Part of a small language model's weights.
Size: 4 heads of 64 (1 for keys and values), vocabulary 7675, 9.96M parameters.
Architecture: LayerNorm before each block, learned positions, no biases in attention or MLP, tied embeddings.
Training: a variant of Adam for these matrices, 440M tokens.
MLP neurons of a small language model. Each row is named by its layer, matrix (up: input weights; down: output weights) and neuron, and shows model dimensions 16-207. Each number is 500 + 50 x the weight over its row's rms, rounded and kept within 0 to 999. Numbers have three digits each.
After each neuron's rows, "fires on" lists the tokens most often at its 100 highest values on Wikipedia text that the model never trained on.

L4.up634:601464497438531499425450470520515513522468459549447465506510434410474539513498521435540448529433469510495474524485512460509459551599529426506430462470484462534560607475436495450502494496441556505457483528473516588512480508464516468622532529485495538415551544505553503488455517489450473402563517477472633443451502580536562463518530411463406395512454486467473413460467525485554476536594530547528579470523516486560524530521429504498550564545438528439547480532453588514494506532452535499579492404558574523644444601469452458490608615559534617538452583509580584515489488418416534421
L4.down634:489445481470537510463543490558495493510554428472537378488554442511580478448451575585452422516485531420491486428431474478543524478544381484578544526516563468481471528538559568444554502474560467597564495549496528488387442561453519503395531545504501551526519486494445445500514534444535444448541464558560527506529423510485530382520436565498492529533462528415455514528556484456537500449531527489501425593556482605483541555504529538509466403478586483423475491482454481515475435647480494466455560537520479519509473634476423480507605573496453457517473523549450530510518525534517554526
fires on: ", but", "ph", "It", ") |", ", there", " can"

L2.up319:442440448520507449545458451512503556443532502471509488472510454378512499491505500458510538576497431576532580453531594538372512408480543516500383496537575584474555461517450620508513503551436589490567487532551409437481516528468525518546535547461489496560481478476483530536480475477412544546468535488550479555538529519562473461526546565512523506591417452386541500523508415574582562512453541495524508407510524527477485458536484450598474606501510472587490381431406369517545488540460491444437498521439546454505483434406451549485547548473519525443479608516364435540533442426586507475
L2.down319:420539518489390519512477509613492460478513476474536556531488408472526458513441427552518481369502453522508551554537533560559424570493491511598496460539497551515472506491472457456500522404524508534502421492558476458508445437471508568555456513509390541492456455425509554414388457506461539468500568523484434504543514524582568364521500465473474564551566519489467532424522551406440486483532472349483467476480503512498424579462565556454537537517503490541506533588542511508481586514479545447443502537450539510600470420476378433524539449450536597521466471467492577608501549515444537388
fires on: " young", " daughter", "oor", " wife", " Mill"

L2.up239:525500538504544501504452468390435395519570387600514614425416471467473502576477405481532503501478506546500569477493497509475562484545571573459506360622496525587503520483506469541558471542486569525529554538452520471459560531451483500487518527446526479541552511467536467450566404444571505495474372461406528560515437535530563458516526486421505425556591501493444575532550449543540445461547447492480459493556520553590498530598526537480469476473511508551373517472425505460474517457563474567470563478530464516518511527545522642534560561521495501424506510382473475469424535476593454538
L2.down239:503491512592516403541484551407499460542435492421523528511565437500538519502537565580460508486417512494469527447474465576567482577533570445521369536456396533501528562463458526465451552437462598568399439454496448522467476459557415491435511545600431496440491499564431588494444649561508498525476433446562459486491521472454589538532535516429544614515510484477539509503497590479507514508429561553581513509447501492423504462417478567568587417492565510505428502561512459483539480435499511627482508490478515471514499606516449535445497496488496413467514500563432547557475444483489438441
fires on: ":", "aly", "”", "]", "ze", "els"

L10.up466:418500581501519533499502520446488541502569527597529499519483565507502429486480548517531627559521494478493553526536518515565631546471451445564438511612463417553627415426497480436462527534530520483512532532498567499522534548485486449472536440402541509423508516478509547507516494572431496464449477406502547466418550431537523508459465480599497369510598534480488487539534404504576539435426515490497409554521444511473533484439457308548459484445459476496512461503501431487513481387521480480457538517503478510551486471578520461463530510495578597448448446476499510439525486390600504493
L10.down466:485446497565474536409547477583551495529545516490571448527491490532518486514423513526474482461455518561485399558472486494491461526468476577413438581535553472492511508564468438474557537511555535566527487575484487543454383454463516498486632463477528485544514438568451505503509425467502456526411567628519518524534464508420413589457437465431463504522525453499490534466505560511485456503590536601313499442459516491552497454524582587490501472482510481496478477520614479534498481547470579501544429488531435581440467480511649480520484494424390548568459576504433466544572516488457455474
fires on: "t", "er", "or", "ur", "on", "e"

L5.up832:387430524491466510442504547504532491538437588456516566474441488373368456539484500522414507536639489425467382472551408462536472506553552511480529551461516500462460522461442452463504451556501533453530553483505473530559466558479515470519591513548505541515508468510464513546446517393558485453415547453482460566417500457518489464454418505532562582504502451515493398536555361456525604510468481487544420481491514493581485506511536478477470515406444507481606406493509546527489503446574570399440470487544550549606493484543484547576492646535577513459524504475429516451534504462483573480
L5.down832:448435536368560542487528435478525513527481476465525477456527453506570451464544556440472463477537410525500449463483488561494463567535516511500496552487470409454416579479556396526504531439479547478449500488399467501444532437457507526469486461605477491491596575548541488426478513530488548526463462509480600526440560460514406492485479484533437524564548611585430539506689481476492560488434445470561518467443468505545550538367517436442518511450450464531420576520590475515513482526511556492486465563451546536518499497420547463553481555486411480531468544444493464491506433549482572537
fires on: " rel", "v", " V", "ev", " | V", " Adv"

L3.up610:465482522496483457513477436546536411456420605545494599460561502556513457528387445405472558519520556519470518455467497587365476513520525454429466425547529486518525536469529488548538567558515452505554471441615568508510583532416331425483520464586624513571480452525454442550434430480500507436498454510493566494516490465538510435466508428491477549366476506465436524435489470475431573485530483461568439514525547553604473455508459518475531586486480524521413520383484535468478506537566588436501487370557476492547533556525510439515452605429555518492474528535522540537480535511496503499
L3.down610:525545508445479508494400470526544503478534527480583470510552515442513534434566518493509467460478561473552498442497461463536578420476529450612410497462547531556541429568426576518515547495474420519497519469592501499499543514541441474467436466506507472491554579486506451537483500558429563545520465488435497506543565597418449437465461454525558505557507598535564478402421416455443515609545562484456584575436411543513459501414417578596401532542531474577493492517526386559516475549481588497411440535446494514448409428465510577511515503552580481434527472459524504442451540462474542606
fires on: "\n", " |", " | G", "- C", " | C"

L5.up754:521491442361469457503527518441569560591473427469611587353465450369523460534580480524486463521431581472455477466527635451558450451486521512444465552461506560480526556492513509501540529507441404468515409500524428522548500404510508491536540515475556604540499545494515530495593503412487534483480503516498549477473601474545394552465546499468544515538509441499545456491607471544479567563515519407541474492448470471541507450568571487552505459541495476595556366470492512505514508528603567495456477470516480504623549459519479507516490541569519509424486444468428506487553484469516524556
L5.down754:468502558470494606432501450476518466551545522440482442483485566464583481491478555391460446493422450565534463437429537490539444511527502588511431470536537481458462480557560516526563520447455359487439547586565533489507587466536435438411443573558487547380482495446492522562488557504669511546443495471491626454468523529472393497451421494452463476558514449568526514470470516472515525530540548528553531414407529501531415585476550514485482482422526555532485502490536466519487484544483481458497460526482469572462471499474529496506465533496442434521511453485637580458415526491553449542
fires on: " V", " qu", " Sp", "ig", "ev", " Ev"

L2.up388:430438483374540523584524494546487537486420502494523500605513539447542409454468488468632529460572507542472450522568535481518458409585410578489438537532431568516566518544536425455552449558493461513523553525444601517571475561549516447547541462448486562377547531527513478501507494411464539477466423583539502519483560529518483537388526519575529474482580435518518483425472516540453534443503528402569430435568448466503512540602477501489486526420491495439581471501487442526490536473514536478428504441535421460538519474503481501559452460490472531450502494493488513496574472511592452448
L2.down388:581502389500459525530452476486483477511370530493516480472493464526552477520501526459538422500513457476512511418476558537484510481458611499460450556553505451500565483530537470489512495493474470510537574493560499430497502544432572499521491550500512446577481419522483590452495503504485568404511509480475526578525306581620552564524516492589581461443509545465565600542555534528463460431434563522559557503553342515501490603518523510498486444436496437409508470462478558533573502428430499510509488483407459534581463490607525507495436467425468500482471464452506483478429479599445497511
fires on: " a", "6", "11", " aff", "4"

L10.up878:536445461457493608494533438415455507454495601484462485412625445440438444529598547488543521485515490525510514490486496504535624512488484418462428456457466528481460503554437453460584588462431419495575539542510529439489531544537425495498612480434452533424558472471508459540465491542539512448522461467514615545457556556530551501478526454490546492407518399443479489529408535498494504423536556428519469482448469494533464496494502501439616455593474587475551532437434480452467524377491476543516472400457508518501439444534479543537551501496548491569546550531536469456511569326480515561
L10.down878:499533570470478464523520395545508478571444554547466571580376500459465536506417540609523538396531616490484432583464472483534473462576492498494429472490511466447549462509458491500423473582466531468519508482525494526578508498542470434448525432514530553594403516438510611528647497619501644591544508478472542484529424465479471562468540473522479582473487508496469464547485487575512448534526519497485539561547467481515455492411549461440490441560487476538461498440508496477511509473422515525526400504497584524515480572540539551510520539468463502365560504498454433585466496496500477459
fires on: " f", " F", " so", " w", " Gu", "ct"

L4.up20:504557623407533501566502434415442499530477486485546545542470452541551455561416539462569570497584474539485547551551461598459481536541558535484483414542489544558508528425510541465519419453498500470520432512502551455479519546458363378448532544534546567427547451462427391437558527493487545445487579489399483547485457430478532423397568583506476444502502377479490514426545502428552532490560460368535489464522490515598501502497518523552480472506495534534467462457468600535507531494540576477517524455459575551556566565501498574577432498459490505412493528542514557469512555556489506509
L4.down20:512559658477534411560501412568471475489575491433538588433494577464459499506482555558564540522576523457505497545585400563520466580541553438488476457551528514437477493588617675498495531494545515536527481436540562412518578438448531442502564427492534466483507506553590465419463549503599505465436586487362493533532578565424461529464435521532511442483463512465409574381396465518586486538509497506497465462496503428491515533503515468479457489496482564492505476457489506493460551502547504420532524498545469565435513493434473557482528528503581468481477474497569520466459524502514513518
fires on: " |", " | P", " | G", " | L", " | W", " | D"

L2.up512:390476500478528522535532477479530585546546542493462535491512563507473549539527524460435534477479476506512527459433499523409545466520499523512469499519554579445493492485510422418490498480557563514526508518601450567530514490518489459505468467532525562519552445474509483485498457493561516501562586560484482585582508462478520552479418477491606467465489434438538441510571485535621583561406523423538427456410390511552344472560457508571543535552480534567486463452525519448357511537499558352480478546427547520467484547526466481577536533457552506441371547495479560461616515466518446459
L2.down512:526505456547466437537462529513539463498482546439495453379486664565441397546527548472488496492541414555484406488483529479459568505503548619573605539515571480447479517513446515533538565480521529499506465587397493537460508392395541558533514503534553463532611518543465476407484556567582508542480505536535543478553449598464506465465414518489468459544418532531547491486524554612503473510465424376573409534463547432500582526470506454453517526524426523556505458515435426511470558417503472514444511554530524548472480466484534474473498497442538429484482512532506581510461462468437498490
fires on: "ent", "u", "ur", "ri", "eng", "Pro"

L12.up808:507462561520502544497565434469486473509572544522546571467433520470554497496465540536557483502433444435551574540502493496396498666392401449418474552425539531413559535528586481472530565532543507481505569570580483440526514545463537533508453442500487561481531484528519501485527481495475497531480502526389513462445498462429373515469471496592471499493540488475448508525525465522618527549426522532531553565475451462433534456503460491578536461618509489490553514345495460602490483561486577437506452535653517466424499552489474522458447432464504539532487541476542506459529559512454508584
L12.down808:514440509527624467516538512495444532536567539502511492567524543404452487507541504466452502530472481516506444378458463588534439521508529396513545518467444522446490441457487537496500488546526529516471514433562456648494439503413549469516539456533457432486470503556535558405466439614426453363450477451476498474493482506432550495450476524468464487496552465529502504530521484452381526604504617526519518532493507525521619511493493525572575494483511426584503521463432476459454508558522542500544519516694548534517451498509564351500578535468513552528448425475522513501528451517490427474
fires on: " St", "St", " sp", "- St", "| ", "-st"

L2.up551:539524510550518506511513459456538420472541502543387471511463527404540593444479458459480577534478553487480464438451598582392500475526546506537571556564456485527516556484496420415464544421497532604468418517502525506540492545425475406517519506591555517563540437545412513409552485464614507517394560474451486562560603485463414512425490526495475485557533499481494500466497441500490510516464466494526509456495439535504458478528519547571439534471522568394506464491360467523517538446556551451655604486472613444542482547620462563537519464458486535475467533416482470473477483464446506391
L2.down551:559562472589554465532483491549443613490532618491562560433506425406524538544495533525407438515434451415493505546575457464524452486496545448450447479460516433451546511505447503528415505554495503483588486498503549572551526543550603470519473563400509583563472509472494460587508509546504442473439455541563437477565488506468512510574549427483453512488502496457546521615422455502501452376519506630540508547537540465537348469571486525454513526489414461563493486490489482506503506455503580534393531494541463388481605505549477428612508472547530556490492473491506518531467493468526526472
fires on: " known as", "1", " called", " named", ":", "ly"

L2.up143:508507482563443449600488488438437629555528544510526559549544539525467500463520546471462525548495468601487485533576519463542509460491469534456534508467368496536501448457582453489514509518517526483387490429406434485469538495513583469617540488469561531506496540649548546524543462508530410481483449451419546460503500508523527432498499480544369505494506488481401524501515445511480448506491549572548506361506508536540549617484478380492488509498446494443484447520483538542501514396498516550545524574490497472525576574380475515564558587546460553559493467512507501512549394417426404420
L2.down143:486443454508493481497565442452570500562447482575442447523521530483482437476416503466453586385498481592527595500551459505530577474502479414426441481503478537491529518488514469434521528558525494412387514477565459466535480515448425432403561453396542478470448626527504555491514535509447492481479478505371471510490446562453498465504490467495460518470531523486481488515495546596514618487478453558515588470567506607561419545570520473440516511478491513504574587569496464536545488437547539542467444506491537464555511413562509548464525498556506486499511492503409522598435500571441423438
fires on: "and", "iz", "is", "az", "aly"

L5.up315:525485645539509533515501456394428473542628491532478610510469511507542421486523430514525588473446467543520526507441501622394541527549576452407528450485425554536510547465522493418504497506555423442507523491509441409607473529470445478577486589433460547479495513497435487490524484460521483436442491447487473469511606453501551529438468445502434557511524445485438543488563444497519486546507543480547510501481486457570458535565505553564499562497567547469475496413502581504471497488516593589532524495491563462422540567576485525475497497496482460521493530465536438524513514423479450498
L5.down315:534585495533513461432468497534515516501559490555522442382538551508454417526526447504521452444425576478481546583655428585528495497469427464517474449489512529487501513513521524558467574542447510524479526486517494499559469621599396535487501451546493466482556495422491414434378485560539494444414457511528458503497396520579455494467611513476554472483511461473427535456444507488450578380462467573534476506496544505496598456522470547447464453480523533457590480430481447452529542493505487535609546523505557473435561441482559566451606477532474473411545523559551513432480522503520552514
fires on: "US", " USA", "\n", " | USA", ":", "OL"

L10.up614:527547471493502487453529476505491466500525444528460519492487486403492420482487407515477559493559394479533556496454441367490575568575501488462580535549569465451489474453538457533465526517467482514528481528518529438523471566612530448450616460500555586481425547407542521483526517451476591532384535507446517412458513431459500543507454479597591448377549515460484374471480422454572497491493502533540497466563465477461558533569455455514527510587494473507571563416501472557475446503534485447510482406530484524485469509513449528547556556469567560520534472522491551372542629563590633532
L10.down614:486455551531478447502410525469566558524537475446393510571482568470464493525514532473397486474491551472407434490410538506425470603589511482503492482603477538528530518624436523407449541545528534418514462553567459540502483424467484541411494465362600508524478481556412611476437532472516504371427505558516449500507475508446419509507452507553568450499551431503480480494551496463521456463534499516509434532482594461515533454523504470514519472537478412442512526468532546503467405541536532476436475480607489528535541456430614506527555485481506468561536520473559552557532524434487481479
fires on: "st", "sc", " sc", "-st", " St", " sh"

L2.up409:513525550444514566474504493491531559538477490460499607463429631517422438529446468426553479460503423552530514505470567465509523476471513555405439520537512525476500465498439548400507555548545513597404452501525440541482452466478557595542569544467394541546589451593517559504530381446471457557428522452531398524521584525568466524487445567565488552553480415365511547539580464546560545525562532551541496419590542483500497472550442471503475578435492469472532468471483454496508466530470399443481512601562563502456421479524442493577420505501487493582528493490425466480593528474483517466
L2.down409:443528475579515521510509491391523487556579417359492485460444495513470419469542448546504548528463425471495563527459466502471424548542433512478488469448451529496520525527546551428408402520507401519462502532506544484449484439483453585647517600401503535513554498553569559589551468455493486558511597482405433517474499539510431424529487510512555562416561487516585552537494419435520496473477449435581500443587591430458566518581570547507517551494513491517450557567448511554523513504486489489464403474621474500515490512525429506452430535445465496480643508543447548540445547511463517463
fires on: " same", " daughter", " son", " wife", "ass", "ame"

L6.up9:527563556497533507535528530488438559584435518487523623490461581509483510513513540469563545472540448475457518495582426546440446535612506441432471492461574530543477474490477544385499401493514503472445485491523508501471523473318525567519613523481524608456577511522402498466490489433496458490445479514415458546502461522515522391436502517489452546400470489494472512454500481471463509512576530460515443414463481524524532495494536500497554505535405486463454433422513518558480490495548568499540509382533539592437459575518450559554464644547518480469526524497498470381543559544462600442
L6.down9:406438548442467472463492430538592475515492488435526509450400495546493543427518532590566540508565488509517485566420526550545420524508381508539511538535502538611521500538525518375569590497434520540603484471547578473557441536465525374461519535537455506525505475493565502526500548473509470451457542437464408504521470529496430480476438469511554426449516447467501470441417473538518494475445468532602520497490508446509432430631501444549502581499432502433486474534491495453462548474433445454452520556530513511394454587569515489508552561518561439533551577499497672459467465555543457515
fires on: " |", " | L", " | Opp", " Role"

L4.up591:546527545469437555499531552515558447600481435437527569504466467500466473463468460558514450490592495589481579460483491500558573493466446505439512422558542465576486601570586456477623438520486500557566481401484585555622561491623564525459530446517527467454483599412548530569463497459544447496470434467352403491523456467529573497482467498461452474560538453444453492496452552485548473395563504495538515442512426408596553496510499423528523564539459520509490491549512490463554505504519486507497505479567495560544509541471489513504503436527499534541444496445555567497472592485450510455
L4.down591:448535515519511560484560586565441413492507482435491475548438568465517556488491476540471494574477485485522516569452514478433462451480441489528365426442444513516494437490452535555434478552459517463569514463552415543576572455509466519497631480439517453561513409487487531540547441523604503474519558573459533448607523530557543567577493552424482483365512444449547441499453502462482464486463395522554500527555538497445590520416540556506568488519469594533513469598507516491566460514498547497443431465496449381446480541488539478535576491604518474458506541518534526459491578406518513467
fires on: "z", " Z", "c", "Z", "y"

L2.up387:528487576466546432554504455494531536494388438491407612415471517474421526579443545506534483466518572475464509497455472495516528510371571401486530524517493541504530518456490493448417547526525470504541407544492431507523432531579436499560493499466470575415510543448446553425484499500462500542517529555506547540585552545560458454550518492480535459528553503363453392503605481529443553551557495483523371450479438482540422468570548516572551505582449579492543499450493490512545515563528544446509447474549479503488449491549464480537436531512461519443468521524455582479629504476458477428
L2.down387:527563544453520528432530458593507579451493517481519526463505464511416593570565511640501566502456501527475518542547529530538466506399498441526501518542401431522558468478450459588579535559577450476443480479486501460536561526600485521462498397452429545453568422506558481445436463471574501479454506519499463449414534518558409451536504432459545387556482466438525533471461484464503560592549509421575535492433497439506572513457502546538399515469471461518483433547471432478554489491539506637530489466480488539613394487480450505469456469569417475459520534495501406532597551457536485523
fires on: " cr", "r", " Cr", " br", "tr", " surv"

L5.up34:552520489427499508479542467480441521557468458527557624554453477491463484516546510420545579519549507599502488562511501523528550453544575439470514500490530536521529475406492591518495439457566418478548477498501426501470592483500433501507603517523457601478511440531352489457542474427522479424477500380355436516486553485503474469399572492507453492503495426513435518462412554564496587498491532384534478414505507552575565526517509555521513444545535504490524378472373453549385525508544557485497559489570465555520463517517499620466463599480465487463509535535527434508562548459445538491
L5.down34:497544560468541498449505465539483601496577593477580514488517488492582518502500621477594496554475493416461519508480574514497477609527548467494500459523453557452486553520519514458579441414529476588535535529562461519493562513601486395487509446513539473396485446508578428421423527543631473469492507517456414525408371510506485529502540441467485467536481529394501610477448492503637602440503433501531466504549485499458407450527504446444539532463436473496503529532514458552497531531562429410484596547533493515449506534467414529501563489546563519575435503441520503525505487512466486521
fires on: " |", "\n", " | G", " | L"

L12.up650:394406506443441555594529475513473493410469492441535524478474496524572448518442475542529642484518540549470560548530458447458468556526434561499548480480494574486573563524535509461503492577570511492535517550505513471484439562491512481504514475488499554538451467553432388571485518472482559446561448595478538465492489472497586509566529410470437446454443506492528423372497468502521591510458474505578560474530487421512532428606473523395436495441555460465513541484497415517421464495559553478466436434476476503363483460553531570541495555452465509414479603569475472434464535511587444533
L12.down650:513439464551515478494497467505428508515447482544490502498516498499496469457475386517451575433476429530587453580411460506495512620565519504553472494506541487500532439479555532518512513524570480422448475473499467492567501511471522538557490493479539507550539568383446512543433489419388503457437525514505556566518448482520500440523600574434499424460472454519491557526615539485561576360459539503606519466506449522471476546505467431489464468376482586479463504319598556501444537426504538518592427429483457457524422489526503538501556456498527582407517499537513504488510471507473591477
fires on: " F", " Bl", ": F", " f"

L6.up427:606510572540434636512532507466449476537453541548405531489549544465373456476470524488554499526472581487551531399564508454512449548562462471498459423507563481476565456474563585441530482480389380549612426499573503492548519499565514532521504508486523505529527615497525524497533455482423464495523441484532520470502540504510526485502476561500577500460568446511473527502564542488471555519469580426523426458545467426559502502389500504475510502458396563512604470422550530453516477472496582478499474492623509524469481575485478515529546517531476498562434569494454564416534381471543428559
L6.down427:526434430592485406569465526498493546548509533603489526515528546497453497478573490536440382424472512472488466525497491444518402418517434526592555513501467479607533518504461359530442435463509498440479543472471574576546531459473532538487472440503524454544535495490442416561590465535554535390557513441531415521523551471531395555486441478499458487474487578557535481483570430439583622560475505553513498523458493481490488544521519496473509578479509488475487509578498511496541501560445500522459463554548559481539544423520515482508549443586559454481485510489505468438409508424388569504
fires on: " g", " fl", "ive", "aining", " O", " ne"

L5.up522:471366441536508510499525463566548471431503494548504467400464461494470450513613472492531680487527490511487461515539447480586458449559445442539501548451560522494507514525465431465638425583548468460589585459477493470524457529504535522545510480541519446431445485521534610629483427525501466394482454544499563495530492525483576495469511489494528555477537441479531568458580496481481576474568533508557542498524460547517439414548493566482583580442517488496473494462506483460427501511480465542524472348486471481511521547600496571534480534468448599476529500492491468420485513393526484508
L5.down522:527553461534520575548492520535476475558562495525522537509477507504543543569423545499460468455476574534519500502391516486416525558537588535520546525483383434520424490491470527480447577478503507391493441556576547509465528503526479497527531495473456544521425616489548445364556472489538458528562549429568567487514526475535508476541545557412507512445420599485408541551557663530459426534398526446515489516451497526488519453382522502482447408409491558499513433520545407535413464503534479540575452567540479566525452456464453411477552412554522538406473563558551492541488539447434476486
fires on: " f", " F", "025", "024"

L4.up878:495473464504542501475460530497541501536461482552533498504468535478467518430496469513447528472526442460474515492567437398537469535513497407459511565529448468535511498447480384512513523529476528491489497464514611453489548565427561549486520532536509563502625554525468498505401477455515332514468453460479572526499545470526479514437529529430531410479485391551532394489581545480640479480461576517508433443523501491483522504548572369516434491494454530413516491489410530533517484531513581624576526462447490440547433552510452455489569599583495579509494497462440553484515509482452577519
L4.down878:434574447404464426501481459569534514469463499511534569502516422465433341487458494476505453468478485472490500436475426613492468453485503534521499496494470580493485477486560432528423529572504540574524567500509608477542427488485484563529476474488467461595563588453409478542450525496504428407465443531500396550476536498403504496545586524521503488447551571523496502502529574493536431460494502545578509544388571564493526535586479537512452434530548465465509557401384501475486485444565395437610575551481514549342497414512455475452454542525488578573482465468552557459529420456495466524
fires on: "ally", "ently", "ly", " originally", "ically", "ially"

L6.up381:475510547496505557516457497480448502531509501549390508485544485554482491563499510605483524499532513546532612477446386617530530514565512480477491442541491434490517579546588584518538462442487505490642376563545546482505484452563384486529507532504542579529571464518444483414602486516593534567530443416481490527459523560517458352434451457435482501388561371430432457435450479454500498481521541445527456489488473482527432515455484550545542477646521481414436532484502531482482508491490536513506466463519496505380460536567451483505422479514568530521490599501428510466498441510527530530
L6.down381:514509511465480512560431439511472469512488558520482512411506542445450400563447558424406497443520511540509527526450543493476464503538533498533398529564505527539570487457547588462440474488532593526483529504427605412434424428499501509442471472477486434547508482583506523425512559546560540486471613458474531530551576574513531528532522548431447514539540537511481528515501351505446406459555545501573521405535506532458465507507520440439519513574474509433417595401537505509438499552480473511578415407457501467529481529555389563427557534525503511604431421492464536427516480509530522578
fires on: ":", "ec", " death", "s:"

L5.up642:455468486566513535581589469390485557522485443569540530486489439486499440482442431493578541548470583579470539405489518536472533487390546459484542547488577540501514473523496504531523546501490437491474432537499470422446552490531468466501510471549508485520522572449499516445540464495472443548490500480473489547512400519535484414470479453525510475498567505488489487472512459534565572612418454474531537429579349370425549629428485504511532488476609476553482362518487439496479507507513519505491456514550425567461498482484477522552506497532504494599480511503492477431596489523547506476
L5.down642:419459489548590503558506576453487575384466434572499615460447560524490537568536474592417430442426531498465486486542465519536552512465497466517546542523585426546539512498452443585586470609520471456421571566504482497449445441478572456521536474506481543466406510510487429512461537468490495541525433540583509504533440480584434483542504574435469487515458551497470496516535489366537540510499440447484577478523522520479518458416481492476578509578582437608369491516527549519471525493474478551457502471541417557490467524485511531590539477446500424524462559497499553512407507520452444407
fires on: "ap", "ain", "um", "ul", "al", "ust"

L4.up434:507495506477402509464474358483468460511433436486524479561499492522479496477490513522542497493460602475477572493549512516554608470605423538383433430543530478497516545488521452468544483532528459486409490434537470527583559506536509401443563501488499505542498547589562479575543460494534400492521498430307462409545556544609510423502523560520453534524550500400473508423495446525501467497505475490514505517574430516501453480488525484535541508459454507445463497465410495438515512355475442459468543477520602491483501461550487500500552530555485535572426563467515560449560548411534561564
L4.down434:520445610551510449527549477547450559567535446537396640536513520619484516484522530547509521521410501493524570497485523546495478455470578563578485554520508596544506485563522456523467447509405493504580529469483470576430585486423475507514558471516551502596478561490571514524478541450484447464544453445515512465570445538477606509485491498483447502495497381480513507570438553535446431482498467500519472561593451491531416578585544565533562477534477458473418510589527502463528488437534451387557578524518410504559517551509486445480531489549462509429342521461388539545446490584525538497
fires on: "'", "y", "z", "ze", "’", "\""

L4.up379:529546499557478502485526443433520460542477542549537559507521446451544462480440489507570537472515505561492462451576433429481493356518499458392498581553478485574489530541485433484590555552450518539465496420473520496531502444482509504535550530560458471512540533547520517575482518456422391508416504462514482574446477559535555503487501475501500459549569429512390555564512479430469487393636577510531454474581523530555488583485541476471519525499477591576486418543435488500553492425591437492513563481471406541562484511455476604543559598411546514555471520440466449535527487449484461487
L4.down379:515495491562529566505454519582535482450564569497434481492392421450523425478477528394522492467501512597495512490526448540498543453614412490512478478533457538535470492515496391515607488461515410491483550463531515508560477524502552502456522616470495621478469510508535523578492517474495525518568458503453497494511491434625462550492538461510538402467438411459536533542527484434488465439464555632541432495545439561515439522363496422424495504582514521505527502580531556480459511416553454437519507420464557436529516529501571489491457453531454422517502389520494554526472463464489466541
fires on: "hen", "az", "As", "iz", "ran"

L6.up766:501473504482524474513446510527503488501540538531533545518558453544487472526516542507494470506498552539485481453487416507414482409471576461415512377597442489517575485547512453548553507503475444477589476511509568499467514394484490513611540528541459539560601465484410497509495494500509493532419493453405524553513561506525499480430490509525461492500658472569427484505500487433477513456596513505523536562553525443638532542555503556481510439622521535490510495380482564451478574452600520524573482530503506510514487483532491540483458447511482485473433603485451463585504374469492395467
L6.down766:462517525545531472485494460494430537466578583472496527468549549363452567503487530516455486521406561491527524504470541528536404513512489576557547534514565520537519503443449504532467556389561551518488446471461346427452464507504454488457369552496393474479567471557471538383535514604507507540499483537458370512518508555580543502498540494469500632497536495478539508499449526455540456387534580472568565524476460515475555492429501641410509539594492548586600483437523365526513448556501478559507499508525498475386489487538540467470531491521494454541480562520506552473519540486466519574
fires on: ":", " O"

L2.up432:416501494478494491539526508399490663517530530505597542456451413468579450563469512438461534542470455519496472458494403506475508476541545401442509504525516490497558502549492558458450511550591415430525524451458443423535541479524529436460485530455442499531579477464436563520618475493415513575422479496568580505582446513578588495497428477590511492443489410449483514432458454543474539430486500451531485526551467516446451536587468466528489420616488455535546454496519454507459485531570512471596448441427444461487488492466485496527458519540506543638513528436507549499634520474529523325
L2.down432:375502543431524410521468464444500416414549497471478450484467558469571459489420488520417505535449509612535526413483422414545424520503443577499518539434490504574505406488448448464492491490539459566470504468507456492448437494409537542461583491616535566411468478485499490521544520544485475612612531481462483556515469532502470528517470447494570555508501553503548402480500455552561485564543474586483578560468441485526473592438536433581510500536487478620507446527449448485521478525471528575452559489445453518472505480483444484554469390506581458454517542528399527527488564419467523446
fires on: "ust", " part", "ap", " ext", "id", "ited"

L3.up203:597516482508460457570475481542468509527419512496507553427473483450520576604543465520470450515616484560501562473540423495445501427402472451484557581467515577448579519486437466548485513470477494498558459463500488439595456442615404479475508431602502587451489524496378389496481515468446485405534520484534501536553590461525568577490546407518585473496478418431515405457500485498483563546539614487494495484525498526606443437518557479533555558535509510503545457468527439511479490489501585490499503444523498547520330477538447437546541524494546482502487566472487412505532473491457475457
L3.down203:449460480500458531488515441520536491526558398470485583532513499521517514539493534632428504476513487515462507542570530546499546467580520484450479528457429522567482476430464515619523547529478453487478554441492543649536502536467544554496437535578447496537453470479537466539465511423494524466439506402520497448487502559479508494518488513508441521499447468516493430468540518545357491500537504587582393656519403495531477463428480392492528532478539479519454539523597413496457572522516461381555397502514574519457478534437480540471490448584475427470683499536452538466442573470495484452
fires on: " cr", " Mad", " Cr", " trans", " Ar", " per"